python train.py --init_std_down=0.0 --beta2=0.99 --decay_shape="pow" --doc_mask=true
MLP neurons of a small language model. Each row is named by its layer, matrix (gate and up: input weights) and neuron, and shows model dimensions 192-319. Each number is 128 + 24 x the weight over its row's rms, rounded and kept within 0 to 255. Numbers have three digits each. A neuron's up and down rows have the sign that makes its largest values positive.
After each neuron's rows, "fires on" lists the tokens most often at its 100 highest values on Wikipedia text that the model never trained on.

L6.gate229:063129184124124098085152169097107138113133159115140114131196114156124161146095128110169101117111088110145129136163125140136129151107084128136119140111112058179142140145105117124078133144127145120163119100159124124138130129130173123163104148114157127164141146154101144130149112092157104113132150143149131111154157153125126098077122128112148145144102146104138145133145129118171169120163
L6.up229:089133154183112101122137142135174134108149129121162111128152113125154117118101193101104094140118129095153110102117159135154146152134103114104143082137134134119087117161108113147111104143139142088134146083137157151131176131139106109160116149069126136115174133133144123149126087106149135117122142151144105102163142152143119134155107109116118122107082106121050145122105121117152126119171
fires on: "s", "ies", "es", "ations"

L3.gate12:139134120111134123135158169093131111132125179147145086112102152170151136105113147163086134160091178089107126112156131138180145128114133131131153129101098149135158090131142095154145138170106154170109135138116105131135148140117160135160104134167139081115105131147149119164119117152160109146135140103133147151147191142137121110140140127118113160152155097152117133122116170103128178124131
L3.up12:166159144099163102118088132129110110148158143143103116108137103146110157159107140141104133127104116115168123135137161109108116115107097149083122136101144155136119113160120180154125127130114125096080106107126137072165132141161120150132120137157147139113165091118107097124136138145172172099135134120115114133101139154126043131109178184082130127148106173141143172146130095172138135120185
fires on: "ad", "it", "d", "at", "ma"

L3.gate35:154108113159105138122115135101125135123144117101121135102172091111148114101112084125123126097118174123105150140107116096164128117147133134109135120103147140119113136126128122079147105106129078157112117146149138155118127146116103092141090127091115076127113118136159108114115144128132158091139145190149080102087148140173157085137118119123140165140130140129080097105145145183122105134112
L3.up35:152151106136120124137132106121133116113168130138101112100131099139127121127119161165104122191138140092161174147099120139104119126100155133106098144139119127167119146155138122129136126096150125122113134137163142106142115093119123165157137142140078114143172155094124142148114097116103102136042129129144128178160125094144151145130087133086163128095121146130150130101115146120132132114110
fires on: "e", "u", "p", "g", "x", "el"

L6.gate25:130117171137116056098173136115132128165131112124165129085164101120136141119088134120143125137178096104176120167128142120136128111146087122136181137147113087099127120117082124140105128132181161137134139117120157147108123124121145133150096112137204090129130123131144120101120110100121122137134116124139102131147159151209174089128069110083095111110120105130123111124120093132127118139147
L6.up25:115102170129141137117125138135183123140126096111123130129134130157155112166095144079111112110152108121168130130097105132160138124093121136136163069129107094159102154111118112160102062138117156139125145129148144140145131121147103143141116135098123113134145120139121134140144087119106138123179141149111134147168158144115161134141119133172141111081130117145104129145157143103156160124146
fires on: "s", " years", "ies"

L6.gate343:160143133130162141083158116084138110141108106122141153119118112140086133109123117174093148116096186111168165172091122150145109123088107119115154122160114129129138128160146078147093123144117142176124139100114128163141117135096160104140100104156090098105122108164124132116116133146159130196139112128092101092132116141112139111090120118093076127113137124141114140148099159084135125099163
L6.up343:151141121104125111106138101118145108119126122128153118115134119115113137145120122129073098142134135138119077149083100159176096085119108096122117124123112114149137114152130105168097104141142153097168090140162147153153142103156145132162135114115139170106167129130151133213080136163176123118136120105101108087136139137150130122145104147177124106145132117140116149143144121139147145126092
fires on: "s", "d", "and", "it", "low"

L6.gate181:137121158107114123102135076102145084148123139145126153103134131135122117175112163103131144116125139136142117101133100087132110117064120105142162112103120107146107138142135121090147152137146155114156187140122145129138146171130129195152098134119141109107170192162148123133114130093130118112118132187112105159126133139155131098098105132102133153102099168103096150094120145123107120130138
L6.up181:094119174124131119117157102126128124122111105130125142126080144112079153143157144138157165158138127136118114091095111115131135132137173124126117086114145110123120134157139119119137157131122113106117096142146130163154127142133105142157123147114077112111133087167110127193143146121114079164161183138105108153143126103157176118094133162137153163158111083115161094138089155144120122163116
fires on: " and", "le", "st", ","

L5.gate733:102123154124133105103116105119157066138145148121144118122150133113135166096156167094151114090137137079095140112132090148123128156128138124134137171109129121134135127151141118106136135121179137110150137117164117161166162122153119151162122135140159093118114130134136136159119146146172123092138140132075110131139137111171148138082130109107103135130070158116105112130130096161144157143137
L5.up733:139123159099117112145128105152158087110107188144112165118150106067154139124115125139170170116146107101138082094133115152125153094078154123091144168109165058155137126083128114140119139114137146132132117124143158112121097133137169141154119137161142120126139114121173129153143133165138137120131111128122151118093155101126130144170141113117122129133080108098112114151179131124093127138126
fires on: "le", "st", "ed", "ver", " well"

L5.gate376:151122169132104077133122119177157092120124127124127084095150148157132126197086129096121131135093112151181141117116154136129111107169152122076121105168116118109124089106138138128120124105134126102158108084143148165170162127130161145123107119116168135114131131078099144138113132108113118142121110097120095108101105140109169100107079184121128155120072101169115120108150129137131153175110
L5.up376:144130153156093117106112155131152115117160151123085125133122150132140149172186133145151146108128064148112135122109123125114091107117096120099116101187120129113053112088144157126155163107133177109164119172124093121160108121113143164120152149157111105072098134114097156124119098123104114118106158130122101091159153149140135122114160134119138127120150184113114166101092160153109123114141
fires on: " to", "ing", " is", " was", "al"

L6.gate626:171120149103146084174120141120116123079135131131120137125140124132160126132108155107083138154131116147155104117126128062100128103150147145146129139136131121112120131077108097173110104112165154131099096121152167081143091068135132108150102144126147107113143143153154120148118104082069156158150159121139090109149140125165149119175119137146180139123132115097146133116154095116114110147102
L6.up626:128162166133137097088117136161143099172154118160152150135163130137146118125128110095095088129101131114151127133107135139137135120124122124091219115159118151103123119121109136165109126094122129128121124116133133149118142100146119076187117137127144118178178151118136152087112109101139116131127120149107105172127111140148164119132103118111105091173108101133115162146134126075130138118135
fires on: "s", "ers", " women"

L5.gate573:123116121093144122144114121121110085138115125169102099132157157146084109159105135158144109126124137087104131097111145123141088150109139121127114107165113143154137144141113160114104125172129114141111165108157151139175130098126140109082114059157142126146131117081094117121119135100132123090139088118154079118116093121100124124127141116092128137106121109144139119133128115127108153174103
L5.up573:139139101144126184150116100100106122091107138128117137105179119106115092174169149125130092116125113084169105153135103167119119133150134153140120110124152156099152090132166146120097179119150101128121161120127142129126082106138124127140115123085151109114170153132130104174108110119105105160107130157145133126100124152138110135077135108093155140143104100089123144118131106134145132135138
fires on: "e", "o", "se", "an", "on", "en"

L6.gate332:124109163127143117126124142079171090083110126101129166101113155162094122143136097120072111155113068147127098141118143132119129172108127157137151152104103158114077151126150162149153131170126159128145194137138143151124115121155131130157102078149151094115089156133109071130169162139094101109161149148113166126145110099112153136100152149102125121102128117100139148128110105123094171155152
L6.up332:186146140139140107143131140154118160098158124113130093120141149152124158092106142140118078134105122131107120118113117160111104105122105131154132124176138113173116133141093136147149145116146147134129117129156156112147169096116138098154176121160099140171130135172147149088128110153162116193188180114121122124167154174119151155156114094130140099141126113132144145131115101165134094115120
fires on: "s", " Le", "na", "le", "an", "T"

L5.gate119:117155100132117134123122131147155132140100136158127167157104112161123066119096102122129163133127132131153139120134103164107106130158121159112148152116128118161129078162146109097114128096135111166132104125208167111122159114102134137110110123163146141112107120140159114174157162160175168140104133149195149134152145112148126120132154157139095126120112133160088093134149136153144092131129
L5.up119:076144156113133099090097143114129126116126130170124140095135141106113119135150121107120170121148144100110185139138109141142140136123123143139129134123139111117103083143137178134074147125108115111132084079164112094082114145133146120117137102070103137096151155142126115143171138177135107108144146188106142159110121131142115148110119080125088142151130147086179148141116101142113152113111
fires on: "ity", "ly", "y", " no", "ttle"

L5.gate576:147087163137165152100154125103117141104170160145153099126116137101127098133137182130102098186121115144123140111097096114129115111113127081127128144125043160140171137103084122157121088179106179147107135156090138112122078088121135137135103136099132131149119102124110149130106103074099105119140118091123130125102154129127143106162102145149128145172109178113110166138136151135112083115120
L5.up576:126167186109114128105138100130113131082146113143121140132164162092136103098130111109122080133125129183097119147123149093142124140151130179125184180128136120117088088130152142133161153110132110150107097117136140130101111158166091163090120113176125158078154176122085156116085150120177093090111149125120111157102099089138138094141121112127107112144117163112134125167153113138128140121147
fires on: " |", "ot", "um", "act"

L5.gate124:184117133111141138131152161144127134125109128192103149107140059098148123070158139118078106124104095122166134156048144145139084127129123105164138110144140158136146146130109154137136105100178122106093101097160134090156121126128117066119109142127153144124110120159119169091158103127131142148118114112108107087150162119144156131124131132122117140160166139154115107126149142125080108129179
L5.up124:147114103093121160086126123134083116089114108128153125114080118115124151094131104121117163119151156143107104115071120136157114121099126092124089117192128122155185130172151148130113114144134122122150159105174113132147146086145126123138129161115117144128131106158099149090125131141172113119128132131125117149140117182147154157091165100151121122127075127104087103177110156125124111146158
fires on: "th", "it", "%", "go", "an", "d"

L6.gate171:128147161089103135094154157127123157140135120140150131160178150135112125130141115094130117103094120123147134116132141140075140098127109104123188145112123144121153097117077033091089126128140153093104138132112112120207113137148150135102117140145156139132124117170127109115134131049100139118133099169140113125128140163123156131160132128169131136109119145138172106137128129146124082127168
L6.up171:076135156111145134142107104118113108135127074150139131125131119104139154111141132143115156103144130091118140125138113168110134134139142158107146144136155148184087130089119104123140116132067128092139087143181159136136187057117114128123123095099142094115110166145121055120175138136147137127143184065135130185083169106131120120143109102098122125132152104118154127093114110109113162110153
fires on: " of", "par", " war", "qui"

L6.gate505:128105095132173118153148136145149082121108114093184130110132116084113176104130102136104096123160152170143148134143118110107143088109157129092150155133131146073130111131120158128136080154127132151136143120108173154137127168145140168130101111161136143129132107117127087137116162134144104099058163135089110128134121123133170106165080103121079148146132115098102117124090140101126155182103
L6.up505:084105142152136134126136175150126110116152144144152153102151125164096168129121177105122101094140135116190089088164125113099114135126136148116168139119130096115099137152139127148127134115122160134136152110123157133144115122157088134113109181090151148161147122108115180129118131118159145113086144118135122126151139123173130110153121110128116124092181106135117117140106136089162180149113
fires on: "s", "ate", "nd", "y"

L5.gate148:117155123150148095107159136175046139120120119144135122156130147131116139166116152146096152144094124161131136115148142134159130138134120129106122134138186196101108111157132107143105093133140122114125094195157145142125103107140161091093103150102099114132132135169160110123097129139069123102134094170117069132124156102104144075096111120102137170103112181114118111167133151139129135126123
L5.up148:161102086123187119166137127141152127148123090090157093139094123104128114106125120186111113128150141103123111142103129133128160105121125081167140137131124124123103131151130117134156115093151100100145144120165126129119111098140145135097142123096074115153130157151130129107110087115133134171106122114119098125133140117126176128111093106103122118149076096113131149135124124109153119101139
fires on: "ol", "r", "u", "k", " than", "el"

L3.gate781:100111111139110131112134156159128158133125148097102123152121153094115151120111115133109110191103133134123154141141163120100124094135137136080158096094146157145090142142142134124122100126190093084101144143108184147124139123138098137115111138141118152115141074115137115136111092144113157134134122128149101135115153153111132128126104094129121161151116161118118098121114099137130126140119
L3.up781:117101120147152142152112089161160188087120086120119084123144134107107093192138134146145081113153106123065098175121150103145119117131145099120129120154143126160105126125119162167154075126134104151172149192138129093109131141147153151120133139104126118160160156115136151110128122130121135144140115130144098138133110156133160137138137158161098125145088117178117107120118093149114096103119
fires on: "e", "re", "ol", "u", "en", "el"

L5.gate379:130121155111140080112105116115110117112115131170173144093118130182138131117109115135123078132103130126155166151124188138153113098100166127063141139179116145143136144146131105134149154137119109157070108119184129103104114166112152108118121079131125136102128133105103172120151116122091094163110163104138118137128138105122149125116081132154114162158089164144139171151110102112110151156109
L5.up379:134110156145096110178126132112101097134148109170091166143130114167118147109184128126155092136157101155101120140139117121116120102136146055084128115148118120111138123081127153084091100151138108128109152144124150123139125122145126142119113104145131106140132124115133149092141149153109116099114128136160110188122155098158110151121121129146137119097100152123092145113139110136134124175107
fires on: " was", " to", " will", " is", " =", "an"

L5.gate788:115089117125080145078095143130152085150118105150124109127157155120113132118120166178090153140125146128126095167136164150170157104142135149103157151107138134110097129134142115124093122125118108151087100107123148138170131080080131114131103132114156117110128109093108127095160136106094127104167096117160134084162127117119158129095129126123121134137119136123100111099066146131113147138111
L5.up788:109151104118136143131085085141106169178110142105147126136151151138103150141141104134083113137116094116114099109124085147142139130116123107105096105149141127133153158128125070177199142159119133103168116133132130147156161172158105094151106115182106150121108105162113159101101144122167133112114125160091126105142115147107114113190139099166120123129152160117071148099166132138143116116144
fires on: "d", "s", "vol", "th", "b", "-"

L6.gate705:121150178106133147143104139151134154114136156119150161099118154129104105103107128135104112080130103099134131142170097182150114148169132150126105166146089092151091100132130107101109125151125127102182097101204156147115110147118160150123099124104128142131132133101101130162094160094161116166115122134104148155150110143157120077126138183131166134105106154134125087107110131146117109101147
L6.up705:163149097131140088147106127150149084111104128133123129134128163178189123114168128076099147106136148132113128102197177159101139075156113142141105115117148143150120093141141162130138115145082147105123135148149160078102179126139121128116126107114135133160163146108095117123147146177135087126099142111161144121109096110144134148112080148110109124140132103124121150134102114110141113146136
fires on: " st", "y", "it", " Super", "ly"